Weights of a small GPT-style language model, trained from scratch on English Wikipedia.
Size: 13 layers, width 160, 5 heads of 32, MLP 448 SwiGLU, vocabulary 1024, 4.29M parameters.
Architecture: RMSNorm before each block, no biases in attention or MLP, tied embeddings, attention and MLP in parallel.
Training: a variant of Adam for these matrices, 133M tokens, 4053 steps.
MLP neurons of a small language model. Each row is named by its layer, matrix (gate and up: input weights) and neuron, and shows model dimensions 0-159. Each number is 128 + 32 x the weight over its row's rms, rounded and kept within 0 to 255. Numbers have three digits each. A neuron's up and down rows have the sign that makes its largest values positive.
After each neuron's rows, "fires in" lists the words (lower case) most often at its 100 highest values on Wikipedia text that the model never trained on.

L7.gate105:092139092185130118145096100158078120129184111118122119190150175135047128144133093108142152144135086156073163198164135067138118104140112084120116097103129092152132192119150119103124139112081162121106136124101138189144165085127109142145145125104151146107110180098080139136158055132110090162168185089122126166150103122110090101158151106095095126103073162059132145067137142184164162113135115123148085123146148099079092107093161069170160147095099138134121111186124123130027174166143128
L7.up105:129175132111106133155109073098117092145139061132109127168146176165105071188090091122115105126082134128137131159175097095168074085147114064069096149078075109116079125120142109059090131120130163155136080106127181128140164120138142163075158147073077118124070145162108116155084109136140114127202148109085129183125158071142117141155121111177069104069035157156111108108137118114088147118079094151125117161132166151109178112114154108167137162164115140118139143111089090142097112103106174
fires in: "election", "announced", "preceded", "electric", "selected", "elected"

L2.gate47:096129146116109094158154142099194126148168147131086114035138135098147106110150068036167083152129126155135100129141169196123101158124108138146150148123083056028142125122099113139149143119148143152082138081066115108160108115149091134134123137136105104159174089105136104130219136118095068160148103134130174094134131168145162153100113105121069120086123122149119196131177170145190131129150076127138103116127150100138120140105138130056125124192115138117108116166201191141130133140108115
L2.up47:139090114136132103105140125170187144172146171130108097134164166116074127144156075073107091138158108175141154182126174141067137153087161094112115130137138114074170147103085100106136172113140191103105080128120129157102132146113105131115107163176124073094130162182114084109175082140121100092130118100131168103162074175125173072135124190113089180133134093098172084064185132151107129126170090159186140109152107172078130109126093167133147124169191145099194138175169130127113167110161159
fires in: "song", "along", "long", "among", "congress", "wong"

L2.gate44:104071166084165168194098161081200106166106113147094084100175113126110100189119153094175134102143098103122136130123155174159136119060160109129163113191165129126153119041129143095086097101107150119149116105167120136098157067126123136129106088117142158125131069148164120113140131160138173126140114158119172121164078148157177055116184141074136134133106152121177165088110154127052096164109073083105116138133113161121109142086191165106101130132084113130095137128100110120090156171074175
L2.up44:116160182178182130115065115138129105085119167141080108100094073099094180156097176164133165131113117159105095140187130126213100153136193098117096141126124115120089147108106154158159121028201128130168103173185128111149087144154173158131083145138103093116083101172152117147087165150182139213158132070139140162114144126105117108095110125127142124093095170126108144148122111136077138129121103129100107173064155153097155117170083089121093084138127156141153126087118097120075113105123162
fires in: "first", "second", "left", "only"

L6.gate90:096100138087102172123190113155179165126125144119143151101123115169173097124077125221067139165144128147073119135171146077111151125142174153115096164104113094121135132130103091111104156083133125134149157117137101076142110144120158116162094159127171062095198124139149183109132135137143080155129145102129148101193145090115112150118118128064192147183137146078108100080141150174129132168107103121159138090178124100167140120088177160157106131104157129116154138097104178135163255098108147
L6.up90:119099128097151115086193128103177147104163146142135181089127158133220075128064107178080133133099126111102152111198155076069165118143179188101083109136121097132117143145085130102088178070160159082174120171147137100092127102135179112088099145173157144123184138135124160126158125151099104135135119087105118138189138087127109133119125132070162106145129143093131106103061161138133167150095157157147121104147102113177164098093141186122083127084148153064131185136104180135169179139149141
fires in: "until", "unit", "union", "unanimous", "units", "unsuccessful"

L10.gate199:121114147145057165096154122109125089102199143149112116149183082131174073175210113105105175195159092139072083089121121120156123178126119094177134117142137143162063129127093108103163106103074107129129129115158131109138136105138139119105157117159119146096165126149189097139160116107245122100126119021086194171138113131106136164125185155126119129178134161140135144086145118161101136155103135139157107163131109148113112055164168114130103171111132108116104126102135140139071101156172109
L10.up199:134126202105150157157073112109169126087163211155118204108114066084139131168135147127130189130116158138140119085106136144073145150152148151130154074181115125122123122148155075104131131090161128122140098114117125160120091127200120116143166113116130101072116111105087099121160109158109219194156095115094107122144111086099081102151128143145106129114199119082123057113129187062082102169147145106136125126145136106086142116119092155156139094113091134203181115173167131179096112122090158
fires in: "first", "another", "last", "second", "remains"

L5.gate289:154146131162152162067174131087179119134103057133132151134207105111099079109164090124163083147174136079142106102161150174136084116093130170152099150098126153130136173084183200049097079106152100055093177133150131061122119135102148131121167112145137188129095154119088072110183133118081109178120116106144126153090118099140135078160145124127113179108163159152121139116151125148128098159121105084190161144063113144127148168106101102135099118130105158189139095093091120147097144071116131
L5.up289:113094129176152068179115091152131125153165170092130147188166169133100162149106077107126123114155150167132137169127076153143117178100084126115170158120165171127067174103065149122101134092108124080139151128139149129127118166052189126116146139183094126121120076060160114159126135189180142160084085094117131093159139063088159090146110133127143116168108122104138161137132169109131109152141114115201149181144109087127128106077062129124175172144111205107078153082138174090143137154108125
fires in: "two", "new", "sex", "several", "seat"

L2.gate408:150115143121110084151126101073134145166113102091110143166109106126134094139168112098159108107143161089147103092089145128129143036156153152143143180169129160198191197095121128073099152146085148137093078148132122137133111110106139138154144155126091080086148189118120138134137149126094097122084130204127157167174096101141169129133092145102148119095113113133090091159075108147133073127153083146107081076162120064153073107114135113178184122175150164239113109097129117153142172144186112
L2.up408:168174087087095075109125147121113135128057116112172117149106152153134142143094169145158099120118198103113117112173138100142133164112190134159111093124131139122140138112125102141128131057101116131124123184123146081188098161207160124096124131135111083101123088093154095118110122083087132116120190172125099158101103121128208134092139167059143096120062138115106160149077118167088097211148085103093101116109075138125173033076120108142095127103086145158116121126179089136117114161175142
fires in: "on", "southern"

L2.gate269:143129175106113119127124121101134105117148141117147143130156119137098097127102174153179090150099119106177120086131188109106083123150142121117065115151138160140128135063130122120097115107085200070130123149052109126163130127114127131194123148072154185091103110089049118144134042120095119158111128136127145050148166143150130100193120107056058172112168201156131156117142124123114109176107124076155160077109134152088130197121155113126169101093098109098095169109150110146182135182110159
L2.up269:145081139178107110163140119092142093076145122118094114122123154134154132127175137115122085100116103140155090122130162059106072080168119090140143128161114097098106114134147124097118107102101131132091195126140096051117089111163167152162102205095153189065110116205106103104119162057142111136125118155144154140018142146176091110114100155166116104113078122133139129132111174145117143153146202135176132130150127159078114169116125107146092135120208103076149110155169052139095130139132094
fires in: "for"

L6.gate98:118136129154106162154145094160134100142158128182071153068135117119084091152116115165048136131130105137140107090160089185128197149110127119085125168207146153133127121150155131045132046041121117137155126167166079117128140100167118165094189134128102151137094114108149165207114117123157102135176099112158140100200090145124169148096136153108095146157124100114113161113128129094080153116118050117106108183139130102100148096094060108144089155104149143103120159148184111140095120126169167
L6.up98:071139104128113163150099086192116116144134120092168155090091078143153103162076165113124116157159138142148167122136147112128118113139105147196145199158068180085117088127128143134065111143167085196161122178138093060178130138117169179167183137124157170123215076171135120148166146104168195105168135171128122128107123095100088128085126147116109119107074118080183091109173134145137089126136113134128123122216074125115097138136164104156141119118150172148120104160112099150078137142102133
fires in: "group", "grand", "ground", "groups", "grande"

L10.gate100:141095131140079123109081123128170073120140165143147133110093147158113090170140124083113089138104102157122083125151188158144094112054055137146182117123075106107080146176150139112106103104132165094156100122134146112114108132157153156176146049124155129148142040138138122168161112122170150055161149156074165093153138135175131105100138135079164115131079097139161163097183112198144129091122152150116067157139101142100070072151127092132144156142065059118149122145148148152072133181104124
L10.up100:161124129144176126162153129161183186135109125129199149131116147145072055087091150137149104116136156164096092107061143157125101160141127132179185116085154092145062134150167130146080079105145176046135126107093181103147134189126094116147147141114142124164107083183130112150153121138117146149129139130103148143107107088182119079121114101157118119155131114100120135169080129163192128108175087120114094187041117128210082104121140145100175128117121134048154090107136163166099151142102142
fires in: "career", "history", "filmography", "games", "see"

L2.gate272:101083153117127146113151154162110162160145129131166101149118089186124114167115067122135138098163109182164132153175172119159163166144165152101153120179085167150167101140111147104128110126066180152093189131108111087156133131138033080084174137149109122155142116115114158117159110089108146126144154198115107103084119182109061109092141102113112149107082185095123177146120114096185183078130058154143161113098154099153045143162150170143134087116109182157071129166143109114097137142157120
L2.up272:104108081109134184091088179113106147164090139153152226105140200155142086122125129152150162135123134094117144153091144163140095142174123200103125154144114150081128105131111153213170129128101158164083135101123114179122138145129149098110153110125103122138148106116158135141147099132096120168164112159158157145112130140105103082124108179177127171050188146058073078121076082102077098171108130110159103154112171078124128118131184100053112077133169123088145120101130134165132114085163073
fires in: "of", "from"

L4.gate312:170106124116117114155191134115108110132156166125131134174079135090076086132082122087147086153145101146153103157079110156132164141103181132183126092161130149130109154107182116125139103098126099098121115122197150150066063100062131108166178139094170182092116065060100117139116119151143125167175128079090152103101129121086126089104132156108107182112181143118197085148127127128037154130185133165194163118098052133104126123144099081159111118128080127156115106144150165161121165138145132
L4.up312:068120136121117120167182132115074140114093138090099151109144184092188158105116094134176102148123159110174178181087083099152151112095083131137137093178087170109119093138113108110131108101132074184156174104101151123117155164108155083071140163088163099104152142080149157135116139114078133159168110051097092117140158164066127137101147099071199179092147182099136115144125140182141135202150174123193134093101115168143155139171120140107078073107137076093125117121125150137166130107126131
fires in: "that"

L5.gate424:155110059187060139105117098158096106151130081114114100131169154118062147150096123076088077104138149167126090170134152108085116139055141203174129157150133156203138170130131106070202162147153072172170118131125179102152124127121115135162141127147107162102085122152141133178119177127130133052125108086080138155143142122127191106122118121115094139129113069122139122147111146113104126102072129136192162127134113194092139144148170114086147133119128052096116106180095152109103096105173109
L5.up424:151094174145133128098174131072097118162149148129189164155034128117112128092177165115169142083150127121111069156140099110117160113119111147176082136126143185034143084116157086114134128130126191180125103048156122127104164168163086096090140156104145096113157163130127181131077147118175128089128157122154165119136133136172085170133079151181076111113104169144166130142105101127075165126152072101114140176129133080078127134203172116119124169111155090126155101143129141147097155153108170
fires in: "years", "since", "province", "13", "malaysia", "period"

L4.gate332:168091124165144142143114118144104194086146127153085145087128139110180075103143127186143120095145131168156092187114153113102097124136096166135124139142140188140167119082107164127136042065114171091148102129151087145151104083093157128108122150116120132141094117123072079121105115160114115175131127149100129166140122174089102141201138132112078140159135132080142150119080168116120145140149040143139118171109113088178090172166133147080142165065080187201105067164073109113147155157169109
L4.up332:092181148104132073097106146112146139129167120140080198113161083120133115118143164165154148144152140111155089110158150162141110153085123088112128087156133158145085123194158130119127106118093114173151136136146147095143133107122126188116092098133176082146093143070104102136122092080133151162109150136205083087214110116061131142137101114144111196179213161101097116167164169098131100089133083124140087130061107153149118131131125128112059092155145068068086087164118166128101095155160095
fires in: "father", "southern", "together", "brother", "other", "rather"

L2.gate131:082147179089132203156130158072091132101138194102052107096133138122192114073124096154145115116155105114114079111173177118055078130130123127138170106144101115147101092085172097147042135096127143063143109138081116127120143133148164112125190160166142139126112123122099162096117118110070125129122081119178123103103153151134122149106149160123172143131106167128114149101134136147158203155160160078125169082114176110149155154128201130129097194148166135099167189102195087116111133144118106
L2.up131:099174181105137128175141143100117228112182152140119128069159097147143083127054107146129144161126122084132080125146102207126165145151140182126209181171134124134152165117138142109143156148136092134114111111123106131102073165159122132065137134089122136112131111066138170191143120108109094116145170151178102113099108183113130043153111109098163141155177146080104125092107213183148141129172087136125109154112123045159130137125131104160139116140158134152127144116195152125078127127138135
fires in: "is", "was", "were", "itself", "himself"

L7.gate297:134084170110137212155135094143098092145089073101122117090132144071186114099156137116151157154121180104160098140205139157124167090102106107119126141174123143155132081125145125141138116122093154173223163131176158071096162144141082100118105071129121134116073135083144095175122145145115105129082163140094179131136148094151087125108119160141128177074149142122091121097150088113052108101104107114142114124100141083128106088168152174170126108188138093154110097152179146155147060169087184
L7.up297:104142173184160162114146100183151153163105091144146164050144117084156116114135169159085179162151179154085161101151136109126132056144132095154130141051104117131116093131103145212095151140134178102134131096109084110095181199070112077148155088145153117150097177061151104154111140118153114134072146175108102142095159140070107088159123141094206104118102107126129098107089099173125150102109112087143109096068119133154117081102142141086093084141167095119121110144153130151139085102119102
fires in: "women", "men", "renamed", "war"

L2.gate16:173104118129107184169123124137131153139100080158114124156117077125100174104163177170086155167136054173147136042101173143158130190063111085094123061142083101140135114088102159149147133117106149155096090152177087151110165130133104175119093093193114078161091134108135140124106120202179103102089171095095163090121166098181117166119137141101138068123152127139145088116151091140150176143173113170153144106100122114074083094098138120113110093105148123138177086107168093161138177134139110
L2.up16:172129082109179157178147151029175149133167115083113120119147047103073074126052183151099109122163123140117125117103133117119100168121115114155170126088111146169132152100092066118117086160123115145095169123148153096165086139157135151136089143138132131163160169096110175098163141116135131073177171116143083063080129115133149127121160142120129124102148139091109106086134185104173124104162123162207161122145073103092098121142131190111101139103196169092162141110159099139150126169142069
fires in: "most", "lost", "post", "boston", "host"

L2.gate91:089053133099124134138091102167116083090073117127176125141121142085150130096124112118147170147137136115111126094100159146152106110124123119147145159119155180166106106140152184140158148104205101137117141123136123111150144135091138150161104131137162132134086113092135126113102145175131092218112142134089114177151151172127125152057126119169139178186164096151147104074206092175138151200142099167182175082150121188171142091067103172177126082116043070116129105139082132127152172118098133
L2.up91:094115099143111163142138127080127109199126147102185122096125155123089082107124170146166137129129181135082163166152107133102182153158171143193132112201179159126147089135131128101145074102119110139077168077180159049135152118073165154083158119057125121103172189144134093141104192057147135108126158161125100117136117116136096151104163124128153167100126137108131119115078093127131115127102138167167174114127075138142166056172123143140076107099119044130130123100111146099158152096191115
fires in: "it", "maurice"

L10.gate83:153118091128123148154101080175141181173149074083173160101102097069134123122176177128110176161117112104163140157144116107143155106148110108147118135138110131130130116109142144139120106133108122117168041129108189139102123176127048101132130121174156153082147136168145143118174086118131085110180101074107122204127118104166065136114188078155101137139172145087177153140139130109148194155187107167089142176084065139146126170126073126076127150053173097094124154070134124128102152119111156
L10.up83:088146185146124108142058127207161137098112139159118142106116116100147119128073128127177165140117103114223123150134078155127121073125134097101142140110099057102203150108093113150126103115098148174127121113111118135116190108139095059085170103113140099120102171070094154145160088156107115113097164124103087106074131113048137047129165148171112097126125089085175106093090166079114159144138143093151144117058074127079169144160162132107122109102154169155148136134183123165117124136125131
fires in: "also", "he", "she", "later", "candidate"

L10.gate269:144081083191163163127124101179094128109188193116195085124145177134127170092130172166161122120111135147110121168172088140129135115104155123153087149136148158183109106146154135157114071103095047112105100138144169164187108068112169168164143168101089168124172077164134116092132113112109135066156153112118102223181092140141121127195075095142156103124145130106086098095105122146102129164154111129134132149186135116144149107140138131135102137134108056098065096119132102168113184139152116
L10.up269:142113085218158113093131131134090138097140136141137118099153125128179172139127197135114123098130104191149087185128161174091129097123206138137104110116143093152123106151148123110104118081115112114092111146086159150155138113145143117101088190102110145125149173167162071082129148140154132105110134130127115160146117079147164124139135048098077112122174144097091094111053176096138175144132128162172154159203196202170130112136177094088106137123070059108146121106104120179109114105180147
fires in: "years", "time", "length", "density", "total", "released"

L10.gate301:174134139142109133123098127128128146166159164052150149143145128046169143145130148094123158124110140128087069116148120147140142165136110148126141111111138094153119136102055133122075134159139128129109076097117140111151158051087127162133071092183120186084148121170085147136182106047182120121113094064094154117173042134151131095119138176149209152177081135114148122088140088140124182163171122138142136133061117136083141121173101101126132105172135089170113126083191160127100101151098135
L10.up301:122179158116196107166078129107120130070129194134174158161166044135166178175126070144100144138146165105113077187131132115127148138146107168162164122075128119139148111096098085110101175160156127166088113099090140157101123069118084181068176134143082121078173119138088107140145102127170095119090108095078160051126115105111144086143126103116147153168089059142115180131112157104162130117148147154161131132077142158171148113164115105103099144158144098097109190086128156115099115168118167
fires in: "july", "february", "march", "november", "september", "june"

L6.gate310:160134126172050148150115063148115148123130113162139068137160114139113091190121146154087105173110109163121085160076104154092067206109142168156090133175112142116107106131081206141110118109141097130141130144146181096118137099132214157171156124197130146103045128184164161132120135171147089112121106104117147137176137094145199050139087132155070132142111129119139102116085144092118132102104137122113128192115134159122110089126102120124167152055146140139083132123114152138092111123076172
L6.up310:102086154125156156110126107194165119123051120132087155125117116109137124168139135124102088155152100157036166110116166170198103119121171103103136176098110135071121116162092096129129212153125111135138075128118209120102102108137118147152098156119186141113126148172110119082110124103124073106129144088160145194164151121096187078138132112147128158117047140114139144168129105176089122110089175115064132119066113129145115102144131102173118061091137092099118144160156141111095076067154160
fires in: "career", "a", "utc", "commercial", "comes", "type"

L10.gate284:136114162132129150167114139145112101131120106161122134094087086162081093170069138182162083117138124169089081133063087143139156090103130130145138114118107172069117122108138103143167159106132087125148134099139124098195137137083142162143146151147096107123180094137151120042144157131116088132167112077128138089127095101121158159147136128073123187161067174130097149098129121110069085091142155117143086094135125127087087196067134116120154174143099058101093167138110197093124115147238153
L10.up284:122161120142098074152068121149129113093171151171181135100141112126128182108134099149150139123139171110140157108116054146127155170120197108109116137130116160116171168116167097099136151116108155148125101108166139185166181129161119131121045144089100134125119131115130112112108137190166144135173124103135087155082103167149114152137045150159116159187118189151124144132135141071076092124127117041196128111088050157151154104080111180152118101117228132147161181101156129111105149134140123
fires in: "and"

L6.gate208:117122100173111197091106130134130104153136127165132067083134168112123110108120147078130139135137150141114144124135073149111107098127170064102151148116150086100076079087152139125145102132107158122150100158075167092132150096133070168148130107074158173126140143093109132103111137093137114142179123157100131134104161121120176105099106092136067160123118056154057140086121081150135183188147107176069137147140166120137181088075180187188133089146110164079059180119161172108126183169092138
L6.up208:071149120144094164149145089120150138145135131182140086100145122130122131172150112107170111087132094105131172106128042132148116098117140072125123164112151119139139081135174132107166086129130187145146091153080159103102149077158096176134187098106126155132112149111127119147183083084170113155194119167092150128157180115209218142151148153123105118121095123128049171088154086117179168161106154170068114126118154114163180107117169146178154081138148162113110167109168136099132126197106088
fires in: "against", "again", "system", "1", "contract"

L7.gate306:138016121113084106145088107169109122145176158183106120139098133109087193102134110142135125143128101161139094125171154142130136053133177073046098102113138098127135187128112094083137108102195109146106192125141135140160114090127187148150149163101149123107137082136103098141115095085121146116129138103113142113160140073099149109088120148118141203167078103120121121078151109124060115119141138160192112116119063141111098098169108150092134098120111122133143169101132188137088215157153178
L7.up306:154080081135111086215059128122172074160126138222106154128129109151142201120111173123173132166112136167137075135142174142104118095124117122097136139136197131101106173189138157079123118128163113172145164114058145164146159126159148131107126170140136112135133067148147122134110065120094128109117120082108125145122115092123156097144159068105084153098116115144124164173116105152124054107108163152150127097130096141159175112192082138080194119094124127060121162133128187123088150091151151
fires in: "she", "sheet"

L7.gate71:147141120164073138134186097151081103108120141142128083108126158134127138111149157105094131126166136133098069134094098122109062110161119140112037124211141119122148141127160179117153149160137120094129088168142082095109137130079125132105128154122159113116165124052127144148109127114131126115101143109129090113190140199111117039057096175145133109181081103127119117139152131144125139151154067188193065118112082178094156091107152126176154086100129091117158087178101112111100157208161112
L7.up71:112163118135114085075167067119123083105121132162080094121099161118205123150107201117125133159163117153077145124123162175069117100130114126111097118136112114127174135150136151126209114130097100103158108116131080139078113133134082118109149190108126078108179125071185103127160141180145066112141127153198116156192155147103077129099092101127117097145100060127093164148167164174121139121123111148187031172101097136117133105086175093141122129132144123171130108195105121127101123177160128
fires in: "western", "international", "eastern", "southern", "lantern"

L2.gate200:075069077123131141110143123076097127125155093106109185119184138153112102129108130098185163114139156103171194174114111182141155101156189157140122154123094111107117125087156132130117122148089139145113146167135186121068160168077107213081138101092158118101144127104099086110077157156131066140129138128102103115100129233112086154130162114156126186197184142130043049123138122143085117152106114118162176118141127125109105136115169118157091107145177095156140121101151127114091153115104113
L2.up200:133093148136105116139162104134129135168132100155123175129152223159078112186143091131102110131067083133104188157045164133163143152044092117190149150135123089129109147104123090128136165133108140113193175108149070121083131155171166118097083104080092127149107113129176134176078113179137213095120187099108168145150174156128142160139147147130055154156103079129126121052109137120107061142089147122114102150157125152140127178107105098104104138083125150127138125158122161160127112131116160
fires in: "it", "france", "francisco"